Weights of a small GPT-style language model, trained from scratch on English Wikipedia.
Architecture: LayerNorm before each block, rotary positions, no biases in attention or MLP, untied embeddings, normalized queries and keys.
MLP neurons of a small language model. Each row is named by its layer, matrix (up: input weights) and neuron, and shows model dimensions 80-271. Each number is 500 + 40 x the weight over its row's rms, rounded and kept within 0 to 999. Numbers have three digits each.
After each neuron's rows, "fires in" lists the words (lower case) most often at its 100 highest values on Wikipedia text that the model never trained on.

L10.up395:447532518557497510492546466503476488502426543476523451411526470452480560429560444544537485487495491501518467513501497470511467514495537510461495443578382506498504488570455449504552422455447508566477515455538558535503570474473504518499454422521557432566530518504437542559417545561439500494514547485508503463499530546488461565481468470507508525513440500487559474440528500521501486494506501478570466496469512517466527510502532567487535489512510573502504537432591509483544530581469492509525527513490414489469466512462431514520434458468501449488461540461467510568550507476454499516
fires in: "a", "the", "his"

L9.up774:503492468529520558494517449502504539513522531525520427513477445516527479458510548468525503429533486464500500498498479534556466526507505523436457503380422537463520499460550549442486428460487505502423482469571425508459486489536534510444498489484456437568492515523554433451504567570511490423478531459601504485492531567497457555525438456543570558444471480472492522479532497524469469499552498506556470481518394503514516522507478491519482477520525442488499500517491435425480487519447534490470489553519506432552474508436532555546445518547468503518530471531523485457555485531561446436
fires in: "of", "with", "at", "on", "under"

L9.up722:502512463525586465440529401440551510479496508501474505507521536484499420402547570511493512440469547527476493556423480506517467507463491482467463478442461510456510536492552545477451509470523477506472508484511442476512484498483528480509460581466588473507563508601515551515498477529499523494465557548494520532438575441533514497472455507513532588464508512544519462443456413432431548487525493531513487527486473514442480502582478468424507532536485468493530499498538484450543518499487564427531536536555481496422458483475531526497525547488492497543512496454515475537546455531577511501
fires in: "and"

L9.up1201:510551514520475540475462515529487495509557451493532518486525521467457481471531473470536572507519434509485483548506459386529436504602489522499528451472512501503544533505485504442530512548457526465593475484494460552514530448504494535497491489456605486543483505446474553519465536426499411414493447524485483507469547552508570526496501448508494484516580492499441396432502427512535515567552482499496540502489518491472444507558420543426497489500494485507490508467540477497523502515445551530498502607489549468567445515548427455470513515498536480528479459504499563501571498453525407517
fires in: "to", "t", "always", "never", "not"

L10.up891:494507564521518524459520464535476536448433438465496433470548548526512485519555514513510480459529469521529506487521464452552401553496549456474494430493525572575537527507524457534418519482501529485452522490469486498417453492454513529522462533497554413497573527466449462517532510459537509486551529509493485502518465569487482485462442490601519458508451470466526450483500513480436477474459485513615478476534490520478509495528515432406534500486442524528536520488529499576584454534500532480419494482519492547459488533492437467399476466448475461544454494535541449558534480501478460523
fires in: "a", "the", "playing", "joint"

L7.up134:551496471539508442532540513469543573525448509499500490516475515536497488532519456406502542430432543473508478509436473501514459557611500502505547512493463510491489458522508523471492525555469472535543489464495472515530558475617437573491483545554514458511533488441528469510534457501475475530435520473556536531438552551513541589508482494451498503561529470484451429493400465515607457471445521493472525494542548444456481510550467469495460534488450464467480482469545488540480462454472574450508487560501473575540521491526457616393469527492456485492515515510482611544485419592566517471
fires in: "and"

L7.up1145:466500476573549488492502531519527452464495435434468471459440485446447553513575527514544525454454418489465436542431510485559467489453497471445513511519423541471504518531451497538456398540467455533490508450545449542521509520565423556472459478481564413504515523489434499525491514500510528440515520503544559505437501491518600485512440493535464524540440493456502484441459547514516495479454565535518474532483504530447472556515422558467538473501480578478535439508477521487542513499598481460497475541585465496461535500528435480398511611478553506513449507547530508507583522487558419510
fires in: "a", "to", "the", "medical", "anniversary"

L7.up782:506543588503523577469432475482513523414410532483496477482513475488549479464557536408436524447522511535400452531497552484494433515470501488542512451518538488540537492548542549527458546506431478466514562465539479514536494540510470516504517526484476497539566537499506496510505457537488459519521490515533502461463534569473505510405448494477495387507561522464517486496461505524424460511497487502511568568500455522419492528579495503533542454515522485505486497501505502476482480491477494494520525576460545497506486505469511539439467487513516436480514435487466532432566574522527416509
fires in: "as", "into", "to", "himself", "be", "called"

L3.up732:565432519524552530501561465475596524532510534500503470495467508516479402571456488528474563489468517485518516541534524533523545492577492485471515482520462501466462607494548475491472472506500504522527490462462506458575493440440436476524519544542465446548557497512489520454462440475495505479512513494518499551470501477560534570435434459483531500488480428473486437522563529528491521521505525480531537469460471503531544436511476518507478556556542461523544481492507476557470582530476506537465470497521568517580470496428481562476524477482452493457494445486466555480572508485497474407
fires in: "song", "book", "books", "album", "korea", "biography"

L9.up715:465494471527545540517486470529491456453475483513570476446570514502504530476523441520492536489525532513496479495505516494502444567503569524459497483486452496515485600528486534507502497504491525440529468511503423593581481499480401519540447493525554469442495519611527468469430595551507422477533604505424434509446541541482466517431485475477555454508460536504493565508483497499532534475524497509477491438519512529474513502495523453497497571545543533493427500444464559493492550479382592524517520599504430427477467478474473481494455553499470459489537577464469484463502530454419482531
fires in: "a", "his", "0", "her"

L9.up942:589492542518494505514525508413454616478490517510504530507481503551501473520589403450440504485527403510494521526560489421524509498568493502440555485448552531532505509491501505617457493523515513494519529499464528491485527423482435521481548476498498489532502567507485498453477532549532401521446582476568483578439524513496534498459482475507600507480443485462590494467417499508491508561525492535490463495519416463495488506524404449485506548538506474410493384508484529524550446475470492460479479532540510452532520588455453517426499452550483465464503549538505557478489451591512451450
fires in: "in", "was", "were", "to", "for", "rfs"

L9.up789:567562552510491489532630499479447502424480501438480476425449413444488475555532558533490483529528474522499495595561569462523552466520536511445548472544458506467593460496482468550484487487472450558465538518477481504482528491531468492509511544469471520523455552488398559475452498523458541524464505487483396491437468509473460483436498496519500536520487446470539515532431501480523504581512476466507503544534506455589481591529528507524485546486517517500548523483569485503546532562488548528479456546507505443524559510495466470531566555510530553501511526514531457462457496492492498506
fires in: "is", "was", "islands"

L11.up191:467517562454507505434515495545563437549439525444446547485492515558452571456581505496482545499497520426442495476477509490538510531531514503552520438533563512544573470469564487483531467447469533486580542527491504517566494512441514547464454489529535513486478508501511561477510545464514491471499466512493444453484522512586534508451534448446536494483450404500509494452465543450472444464502445460486492510528457417504482484475492549475504547513519431451498444452506499496547525480499540458499514603466520403487472444446506499521534542549530478588533510419513507488465511546543474553
fires in: "was", "is", "as", "the", "and"

L11.up437:545493546465470574516484486477542470453476507461539451462517572537526526433529530533488506486549463459513508472469534457564493448538495394492518463572497492486570551435556488530477477579465493552545486445612476499560439517471483490477398495496483488491473476491508530500450451471457470542571496535461477489473498447504451549458521509545549416476503509467549435518481474450429483547547450509489520515536451485533499468458473540468457570502495504468502427460537506478545532482456473528538414501537532463548519534490467513445522583660557489527456515519502471461537509541507511475
fires in: "was", "were", "is", "are", "been", "douglas"

L3.up577:588560547594582468446559510482569489455482490539522522531487516512497453498486435500518526512508509515495575576502546527493520459459466485518520459529508506413521478451466454480480497490408497443517505453563545529512448469525461521457548484462494476544557531525511571491530507489520461513550472431472483511454573484502500389533508493472552529473478508529556550555472448416518476477529497511492452510508501505530571521495451437447437504531413513480558476475515558439468521540489455516522502504426538509495490536447495470495587532492441453492541515418424544438573563485510487466
fires in: "of", "croatian"

L9.up1251:450570506516478486493533487563535457508509443516562427439506538518487529501549455424518582476459475499427441475508498448590511551525507501537499423494499514522510594516464574518515486567567468455497469483526415502464550525563555493473509508535473511479441536476445529580429502525487485525503496464507500513523474462477526400447483515557555480526538496536574427538440491512450560508475468487446509491522484528433495514484514508456487528514476456445482511520542499401510592552511527521492542533502498421489527512492484546420411486535495552504509497523501540458549580495530511476
fires in: "through", "is", "was", "and", "with"

L7.up689:528525530492516573483580511535450524467490486446544549520519518514493460518456471503549500486563453588464531554475486537507564563500523490456509536408499494531554486462476532540445462506542526459496477480582445448525570509494497484486461466474573511568469515489560482496506518581507503483426443425569483470444542533487437491475452486523479504530465470464419489454433462535492536506562441472588485485479407479503486537550524440469459478540505578470451494485496443491447500519451515456446461473530480444513543522496429523472568502552460506624518540473496523457496481482570484505
fires in: "to", "at", "of", "reached"

L7.up1271:486442504553441482481518534583463530508490512532436468507444551499554565484494524471517487512459436533509427551517516532469443485491535469492513484537530464480484453495495449478422547507549530522469492470579457525598500497549542530498519568549478519503510521545511513460411487498454437446503511470604541575453462551554462553463466533534504511496489552542517452523508452495457543502447450476506499506552483508510448575513517457497479563564511495504494482495554450426500551539464563506485512482525443432559463487524523520474550511517474528445512523564508530507496512461509440407
fires in: "father", "wife", "daughter", "son", "mother", "husband"

L9.up557:515523523487529501487539532407444531521445446524560453527477590538483577454490566472596508415453465493462430520500482557534516560571524485435418533436462473541505504509530545464470471539489448503472521503556421537496561446495483498476491531531497515544550486510496496456478547553464445466510558575498525575465487407511542623465456508529490495455510439562526535483452537532472562477481511482546521478482475433518414515517531484508513544526440546510556511514443453441491543491544595475550536502519487512542541556474504514511531557464452512575483494517503487494491541502479493508
fires in: "and", "or", "including"

L9.up689:529571545523486505531432520546469558426478538450506500493576516431506515442539450499523532480512508549526445539517578475481497496501623486431482541542500506541543508541523475481529525527490530508518560497497478562496405482424484488497554464502512533548513519529469521437447531479455441467545497481483524481462576476525476469482482485440520547564494461521513533522482455513417498570499481505530412556519482490481548457524455437494491566467383529442513493449539558428554563581448500416486453508501422453500560519457494483516436521520391485482480482501513514517485525566494484476
fires in: "his", "the", "her", "no", "serial"

L7.up1224:563486546478497590513493473525551567521419549429485492428491524438510483524555472580542530534493512515491432480504508500481545473580501470504511501486478470515506552493435510454429465617474507438481464454512431482589444492412591656462521502473556427504512490499456535532480503523487491480438535503504490496539492536467453497528527535530539491408492407483484510493516477435504500475449496469510535520537501478453492526504519530524509500547411516532518474476474517521528513590458532524506485528524502488521494503509491533547504508503417588415547517581464528544465525495451401455
fires in: "that", "which", "who", "where", "to"

L14.up1253:584508492529538529545541509467513505412515552516512450440485515471478453476477481527465534533525478538541477585499516411489557478473542483429520476436554547497586441459478495480465492502528574535526456484472501538435570495508497523467516446545450523469462592464484469473578505485482454546413491476533473481457529541445411461516483482561520497517404520479483478574482519501357505525522446444503461540559535511570498483491423449534472527566483557509536445485478484508529495534438485518534467512485426464589490605545433474448519509465488452590539614507462486424510438479530514471
fires in: "of", "in", "half", "may", "throughout", "seconds"

L7.up164:603555526512525487479494407493532537461497456494519538459407522495544502518522493524472524539507557455424547538467506490485447501523459441520532511500515492479463565395506473563488491470490474405496449521477490458496489452468508535522463445533496468590501499472481513497512512551514522453550550507518516489432511533458551458523523501493571407534522516521515457386476479484416546473504461540527493513526483416409539444538466410441509468542498551498621503541513518485572556540481505448497528500527492514465453512448547485512473586504500505509499484460488520485530582520512427531
fires in: "and", "children", "people"

L9.up1176:490539475572538510440549459554526512419468523452448443507520460453433525461536474452572499475597555471593531522449573483513497553569456471529533465546457504491519537528512544473487446501454497555455521465483493563500500503420474480510524533484460448485512516515524451488493500430520424435440484488557480450485513489587452511504504446513495514488472428514480462506438507514553515502489535484452533433548509398525488599491502459517489517536500583529479454464561423467525487566472465498469501575457554475481495532498579531501503537516485506463530477521534497496509488489550451468
fires in: "as", "was", "and", "appointed", "became", "councillor"

L9.up576:477536551518536519495511516516500502490456530488528440432474385500423497464546510516406505506496449517451492511545607463531520446444478478510509499507459531519558505458497410484498516473498501472497473526494472483447506481518521486481554428530532472452526535516472527494469401471408508470447584511527453453499478504552509502443515511439531442449520505564561508510512483531506425555430514476502458501576458505451565499497501493467514528557400512461511518489550461526536513522501464525495509515495540418507546487492437469553535552602531468485438524511530487448554505464494497509
fires in: "was", "history", "were"

L7.up967:487569495574538463463476449484470467563480531532559551447449511543418534570567481534501549441563465522458528481476538542597497526518455471463585510438547535491477485459492482563505480548474519503487508509497507475498506504506489509497490484538496484504534513519461552527540456449483513481434552481543485520440511412520531496505408529485464445493468489561518449497459475520548527493502477469489518482593482385435437504545445450460521567570495444394445412507511507471520509459514536532550489578552474545541517503463543554436437535504506465471486583481545496501546453441548535427
fires in: "and", "but"

L11.up950:509531459503488495483562496445479403515445485531522484443450508459510526475493528427508511462448566526521469503459496496568450522541491392524494465485496507468488527458568512465468444521498544440450516555518464484469477492467486472531506462516505452524528485493460500462532528489429416522456550495626565504474484426493559519535447496481525487528503455538537424521527512548480523482495490497523534500527463423472492494456537463455497499560511496511566552515488565468499535495496549432505543552495453525421535497537537516491589476529410411537499552552501497532529512459466523568
fires in: "and", "or"

L10.up1038:508478555551531564458544489543455490519419544489538461435514496438475479549473536494519548434531549495522444489421476552548435497562502494438538522518449445475550514485548454499512454490484532521567395479555498520515527503504498548525411472445590486525525509494488545494505503506501435508501484483528448473496444385443526585514444491457584508525481425521514455494516563481470530510456426465500555474456505479473491491509397458468467518492445457525481475492515449487543521542525551490529544501491479458500583559463483474522443520449527488507487533585468571489502507492582486570
fires in: "or", "for", "original", "and"

L9.up402:545440459531518526483513513533536603485510457487517466402491501552558557501538452479464542492573463445456515477447576528504496476562501446421524506451552527496513582470450458504585487541484461470512502490503446467529470523509486568563502460532519498557511458500548527518554463487437477486498556508503405495518509459530472427449462562582523432467491425497484472519586504499461422557490494457516496456474511461503501474480450484482479484522465473465511504491462499491478581583508476475530480491511511440560496535497552568495504462529398545483550483549536477437519518535452545380
fires in: "album", "release", "song", "book", "single", "books"

L3.up423:570595542432510545437495485403510530530524559419471519488494537490500456483485449537508455529433538462546434497583521507541502498529505524512529517463491557502554507448499498459461492534509499414579509454468413517508467466467450596506548542519546462443487557459496484559517474524525522480513542499518423468585514525455474489505558539552527497524514372480480470483517475430471490503479452550594479508488419512474550517480532454546419477504452475464570439461435482516583501501532541484509509552468464476496489555460487471481503514536433588495534512564521455546517500477500511488
fires in: "that", "acquired"

L9.up903:538548583472498542459517489499491545502502493507477512481566527459521520448495468405538484457546473530429490514530523469505509471524484463495523511453461454443507485519490569473465533549469572476493497510462469505496514440456465504532479528530540483503447489434478510498477421514441469515467545527569457462497525464480573518499511436549546470440509494532572484446459481453535445504454486423490516555494544474466502481515450492511459588497479489487552440530454470539512511539528496441501492520566496516616574539485529546429443449502502495498532554487537582525479489524533452547
fires in: "university", "and", "or", "iupui"

L10.up592:563513536535547511513534510433452483458475495557508489502525602471478476492525439481559464503495517496475476497477499529547521528573485522509579555451414483552523516438483514511542492445506544527451418496564494457473578463433484498489528519563533488522529509493468539530455514475484519577506499460545492497519477494562585542501510513461549495478452487460549485523484504473459490477496496509513456505502447533476444552529405475545518571490498409534585442512554527480587473499494496543537522515476457511503442545526456590490395501496438445527551547541488603526498551536565509412
fires in: "of", "and", "a", "the"

L7.up278:547508511482531488558553513540487470478516465505513499439477514489473512438632441540525500496525485607565476478498524485516497549517523522514540468528487528462452575564555540519497533579477503437539492498542399480546547486545480521507448430463496515498525543477436616456501492503422538508554523468501407433500518533516470531511453411426522520491480495526522528535465535473413448501457493475486512499482428495467567538508502532498456556528478411467490497507522466479486539488509478398482418505522471460501562513507494501473432551573517550532503546611482544451487494584521464471
fires in: "were", "was", "is", "be", "been"

L14.up362:555501531499471499494505529486523510461519505445484596486486536464543499545516484395522461461489459446507510476425484497539447524536527489457483510468473498570481570518487515541428440550424561440471557452624411542540535487611484501496479582447549504529563496536505486538478484551479441515455458502547551476528539548530532470493469519489487509492533434481480484506507526514527573494606548478554455530506455501437453542542507514449447502536515472515504456498546447443545470506539572511471511512460539456530465524484529513495482532476519591521509471524486600484535615514529469601
fires in: "to", "not", "t"

L3.up769:506530544433488504418500464503563523498519502434485452488462489507536486495472423497483506549455513498534440521513491446595527512542548438434439502472505520511532567528517497495460472556481436514538535501481484555544496494438501562499497503461507437507455515435467554557497470536467512552472531529481508489506486449471477499460492477450544437419506406516475436504533455438503493481508492493501587481462477498451565482523519455506447491533431415496523391493490503551603491535525539487475466491474542509493469511504525540500523513563521511420544467507611514547472560515519454504
fires in: "which", "that"

L10.up1141:488539545539568502484538512477584545486478539505490423534496528448476495491477566433552497490496507519487518481375481486580559516482547488472519507520509527491480560480504509416483520489472497486474518479496426502459626487543523510476468460518464502546539451519486510526463478545498490471449584454595455510491562531543567576485459495492526476574511423510530480552448544511413517460534499502468530498500450574476509438497465509522503535492455540481524518509484464477489454512463443445506463494550502483483474514498467497466475496486507529482595525532473461494620430529561448492
fires in: "and", "or"

L7.up1163:510560512549485483488509485442479472511533453338571530443464492487426537449546501479526593499483449492494481522525487547494464503542459436552574469527504466540528515454541545533501454499412574450493534506485528478514466400413538517486599524554455575533568507564412479454554553490480481525424482496456534472465455506529461496446473492453458499491470495508571437515427466473519495503480419537518551524569428484543480470458486413480527528500478504469477521477504504489524482523479528486516446524487494484506496518428406537445520582577525486535535542507571510481450381577449548468
fires in: "as", "designated"

L7.up56:509467519536596524470510430477546512504542514444503470472462494476437561431527474499501487500525511494457429510529514492511456497462546457526526533465511504446590499435524409526416495577436519447457479414511485459519522456558527511483455547501475498429440547479517539499449529525511474476474488500503470480455489522475474544516458492533432456500552507484474387485515485399533407504437403578520533561502457530493447537511534480559497531505466481444452456493520478487481513463472494546522476523471547522523525514458420602489495477590461586495567540495544526503465469543528399539
fires in: "as", "called", "named", "known", "entitled", "the"

L9.up1228:466514579506536432426548502547485450526503536455509435504541512483442463404544442486472610449525462568440505457568515460534472516546506500452521470544525555501530537421504496574545486467551613518568525501508482450564593555494542495504511467467570546446472499525491477501501494572466513522469524508507485508410570538477551511469448503495518470470456522507564556510480415451468424506453509509503438483584458458508488498500404481478459548504438480522548471476483505472550470507553540453513442542497477496539481565463460446411453514555471513505503528569560479496469496443471548485
fires in: "as", "with", "if", "once", "when", "asian"

L7.up730:499516491557507526516464525501526500541504536517501480480508578497480514467528480500452527412461455498522427533483556509486528455500466523404547516466459500471487538522435589494506506581434521542517577474476483500543528468476511479508488480499465503568464504507462462480454536524483471426548516499522455407464524514486472506521520450488525445500411536547520447468532463558507459521572546499462434529520447487476535428412398447536531529508486490504537515527468538515513509585477528473491495549570480403528514449473505531541470593535458450476516502546508527502491526441523464596
fires in: "has", "have", "had"

L10.up912:454543496518544523513509509485570460457539527389544466452497521475537509445509517429474569466484508493446443605466542466481524475448494478481508473474452547477488554412467511437467523485482454502485467516472499501549477484486500533537536544530520534533474567477480563468443508506398451472476489510517491436485520497524465497461486485579524450501506496484517485500498494512526449532554528484509461487530527499529553489460490498519478531569488450489474522521519491514532523572455513438635509502478425469513521506471479509503462557560446429472469483544535493487525510611560565505
fires in: "had", "has", "have", "offered", "shown", "having"

L10.up976:554557491502554516412496487590560559470484493482547438474492531455496530473464495546583519523426520534443492537477536501490526520507516450467431538469515476489531534478490498489512425531487524498562479555568504532545577503529473511474457471534521447497473477433477570434462530505425476579455504470481505494550503535449509489495493504404531544491491525579524548468531460465501482505492456540472480467538506533480486456485488531579400527527437487513530457501466513462566571523557541499581474461499477487474516479508522528441501570493501441543485474502571499566596509552477467504
fires in: "which", "they", "that", "who"

L7.up639:507512485491482541539461483459503488529527505415501438456420481443454521486590516527520501509503454511482534490463598425555492508473479433543507509414544533509526422445484493500544426490567484477484509486500520466498457549533538499460578506534445518532565575558484517529496434488468505497481495458517471442449536448494484503488411499490486487466525461544586480497451523493467471498469538471506544482483459507578467540559544526518539560527466442522496445490543490507539512493474440523521496562469536465468505507396509553434502507515541449520504526479518495512453476475489547525
fires in: "was", "before", "name", "then", "became", "be"

L9.up615:515533501521502471539485531550597488494529464394549447454515570520565490487446452556482491410502460482474490478512534562510490513576527493490523509479520550463481488437552477524491535507549517490483455421444531469528475500516583514469537443471513505468531546533525483539442463553442463532487486445499509490456487473559474468480476491425523427441457485445539453523496442431527552507563497510590462501545493521432504427466500413449506583512486506452501486522529529498568524466527536520427525520540545510502445547387486494550512577498532501603533506563490511481576466478555514473
fires in: "more", "most", "mysore", "less", "lessons", "polkville"

L3.up389:509492490568482563420495477454508507537447525473529542536590493487573541480490484439409465527499492543447511502484501533463545490472499523448524555513538537508468529471496535515473506584506478517526498479464518465431458455475560551510518471595458517547457540461444484460550493504462528486556513435548452487514519477557443438505471486506604441523472505515528502444502471464517496518519500490460491556563494496501465517495438406547514493594516534532559445506538572396498472567505472512529479548503405492519480500513525515510551513552478475503462486519577552555456536531520464461
fires in: "have", "went", "thoracefasciella", "having", "christmas"

L9.up117:536530532527513515511494545441458503426479499481480506416481518487477465449468547494455499469542533511471463498396486414491476441498522514390459465507475585501517580523457541537551466603485479482554495477464435499500527475556434520513421528508422512514529488633472544554473485507468490465460453474502522476521574470500502531499564500558550488517494520478481499509437460491486491510584483484550479537510434459518478508546528499428498532513508545563533470481514496422555571500535581466477526583597494504540574499484536529468459542542428511496502510495504463430506498556522493522
fires in: "to", "be", "the", "is"

L7.up673:487514492482529452467481461538506526504489552464590500367494501500546488508528547455467556426464487538508457493536464472454512488560491504527497456455476589572602522464519534528455527549516547534506491507470451516556519503487515525473562569462512487471461544499372477482478556502507424469430486503547444491465516559514486557497484473453580503471517476445473522536453520474521544518500434520544447533496540481472481447425502496484469480517519485473501529509437448472522496511553558557499422492536408442493460506461559549538445473548543456511565528520433493410551500456463452509
fires in: "in", "on", "has", "of"

L9.up1114:542487549508476611498448501564490516459535435547547487482519553515445445456499529491535477463495489483547468453426638492547459511546528430529471475528588551487584477516518442497443514518534560506501488521490576537576490527517579565491479465512465558449427517473500451546471476423456453478521543484520490500468529522485485480478504437472551490496541509490515516479513481532438459496482495481480493489491454426464498467542466483456445460513453450492476539491500516512588467478467479472477489492463456554459463532480532482436418500557487479512475553552466524460526553541515467501
fires in: "were", "are", "mexico", "next", "texas"

L3.up881:485550553437569536483493445506486509512580455491528492521533552449470510439528403528473474472508514485451513507480513527473468515471510553516551450457542554553474440562490479487582511467524483503532573501451487432456417434580493494465424465520570529481493583537420496497527525510503465466513491569507519499435547543481446539450449482500543488471500505553492504487424525512511465564488523465506440419527530560449389547474542526523423600556484501413483478427473598514504491530556541457478535489507519517426563500496486521511578530515507492450505522533497540575554517517472451509
fires in: "29", "30", "28", "32", "27", "36"

L3.up994:512512470547540523509438533550476459476454505515449489512554456472442507474573453464440521535478480570486495533520515419457502474505530509438485543469388409502529460495558458527508557555455536502510506448544482453444543531558534535477438535517529486517480558518518587494513488522522484496544450522503531429450529536528456491506521421550535459501555483467475445493479442520456495474474487613532506559488530558521467508485402470521512556517549527484524555450503524447503500482477569497520522564470470462496488492459571567562536574471457523560515540463576542490541404558545539517
fires in: "of", "t", "ve", "opposite", "despite"

L9.up1110:500529490514484552462564566495489482473477514507480498500487464460499486395611539419485482465523465482454450620502496556569519568459500468509468512439481540574498628456482505549478515536465481453515453433447472490496487512479489507495549470495529488578492506486498558478534416563509447530513514450513459478474536521528476514542481530459521489469555489559509498522460560485490493509546546505511444564533426447508463479498455441503465474487493501516447551512488495519498520591471459496540504543545438463522469502486532469477453505518477512492556517505523510594486502532572445498
fires in: "have", "had", "made", "to", "make", "having"

L9.up62:487540583498505479463476480526588444511534444554446438562496485504482558468515453462503513456545486527457535489495542564537469446481533516499474478533444556533453487466509552530476535541554553550507440499569473484614545516586521553497523469537504510493520495490539461543478484406501501586479484447494499403455529508506524483472443536488539454451454457536535480472458467546453464470513502552571414529513508503479532470547482522502459499499502504576549514517549431472532484548441520448494529585495534432508523534533468513462516506551497479557535547519511588566513508482504560511
fires in: "with", "to", "despite", "about", "through"

L10.up740:544510480535473580404504494541490457484516468526538530543605554567520444550448442446529481469463487493484489592538537567614475486505528547456470532491480497491509553489484482492475463469488517497432474399505492470538493559482529471563433438537479520488541529483503526527502467499503439482493466547531427540549493457517484469492534452472482456544475463544474477499498537455530592493507495574568483506527483492524488538489401390459444540526433591517450425553472482474540575523500494472456514486499500474507451503481513497556513506540503489550418486553414472517471517492518475551
fires in: "most", "more", "main", "association", "many", "assists"

L3.up1086:529535470512453511416522477498505573506495579533472517501560483482462483447531482552440489512495529565494490481506503436573531509522482468395571539493480517517484493532529515504523488558523514487535530489502416461521522485516541513520483576430508439534501519561429525473500524517508478464498514450460403507469530446508509434478483506493444456518544395505498517549532526483517490487484502565512495553488552537499495554572494448424542481491508501491518458493469485493531525492450607443492471455585428482422491511450541529492477498478471543503516532469439575534467505439436441541
fires in: "and"

L9.up506:525509593512482517459565512464531554507502479517535517560552573482503540605502452495497454560459465468456528477529534499490535532502460472570520504403505583528488484485533535479548492517514475517450443533513489513477443474478508558464522491560520535532528468556479497410441592461498533539521522466534493504479468437512449410468473449515532503473415479483519502551472434484523435558414510455469512551531483464390468512514364500530500504510460500445528395444498503430577493467447496492524513538466511507511472522508488544535499498534498486497511521553588520566508523460505461473
fires in: "of", "new", "newspaper", "sports"

L7.up655:585502516519586501515549482534519495538475452499551476442492492537448437470544516491462512486458528519517525536474524492532518500468460463511463474409471517576516469488458482521449562458473585469582504473544495449454495489469508460478509515443479504498444596484535491471512549488503400550454455525554448549423522523492472455510496498553567529458474477478596501520539475463462514486461423518586485526479454534503490485519498489549510500555492482437523526477474500531613500564403566489521561562477443463468419506431530554490509492522465431469546529465569444445552508476516446452
fires in: "of", "for", "network"

L10.up0:543539580499503475484552524497496603455503524484497499469500471491443504520482495498395540515472416468432546513549533491522483447597518489432532463482426558605470598468506464524573375478465450398446431478450507540567541507563514546562486491540532495509459514467573518467464483501482514531491559507555420490444457518490476551519475438463481474530473517469523519530552480476498528467462575494520445472458530517491481511403483507504494517572446472559511477537563487504559496513517569503503477474546484433534532555480453591474557495579444518455541462558507518488495507581517516499
fires in: "book", "children", "books", "school", "film"

L9.up618:570447484578514476498551510485541435543455488527510484559574535458555493547430388512554504492492506473453524485493460438501510483545503455487522515462487479509543552496480481454420522539483518490494469473508510552565535481507474544490537490475439445551569490522525511451500517519503437511506478492550558497503555491525523425460449481537481502449460472516559486557474461503460496493524468465533415507491482507457509478476368467564449530496517446392522487499509531520485492496510607537479502458459556542538502502498433477521515490518397507454512518558518558417552521539549514445
fires in: "in", "of", "late", "around", "early"

L14.up1160:484541449490494503478496477533496501460442493526499510497506521489495454505494590392522536483544501585460479532462443522530454516489537482429566480485480498532480589484477490498543459531465540474503508485532405526544567432511484465505523437522521375542542531534514484450502504533522416433538556527501542500425514466490493543490487471467517479492495527518533471488447431507528444510554517504439437514518392465463528523508506498533535492612493511497462409481489452458497486530495579463575513502499383446488540510516507553492449602547437487483515441504484543463542536561552446473
fires in: "had", "have", "has"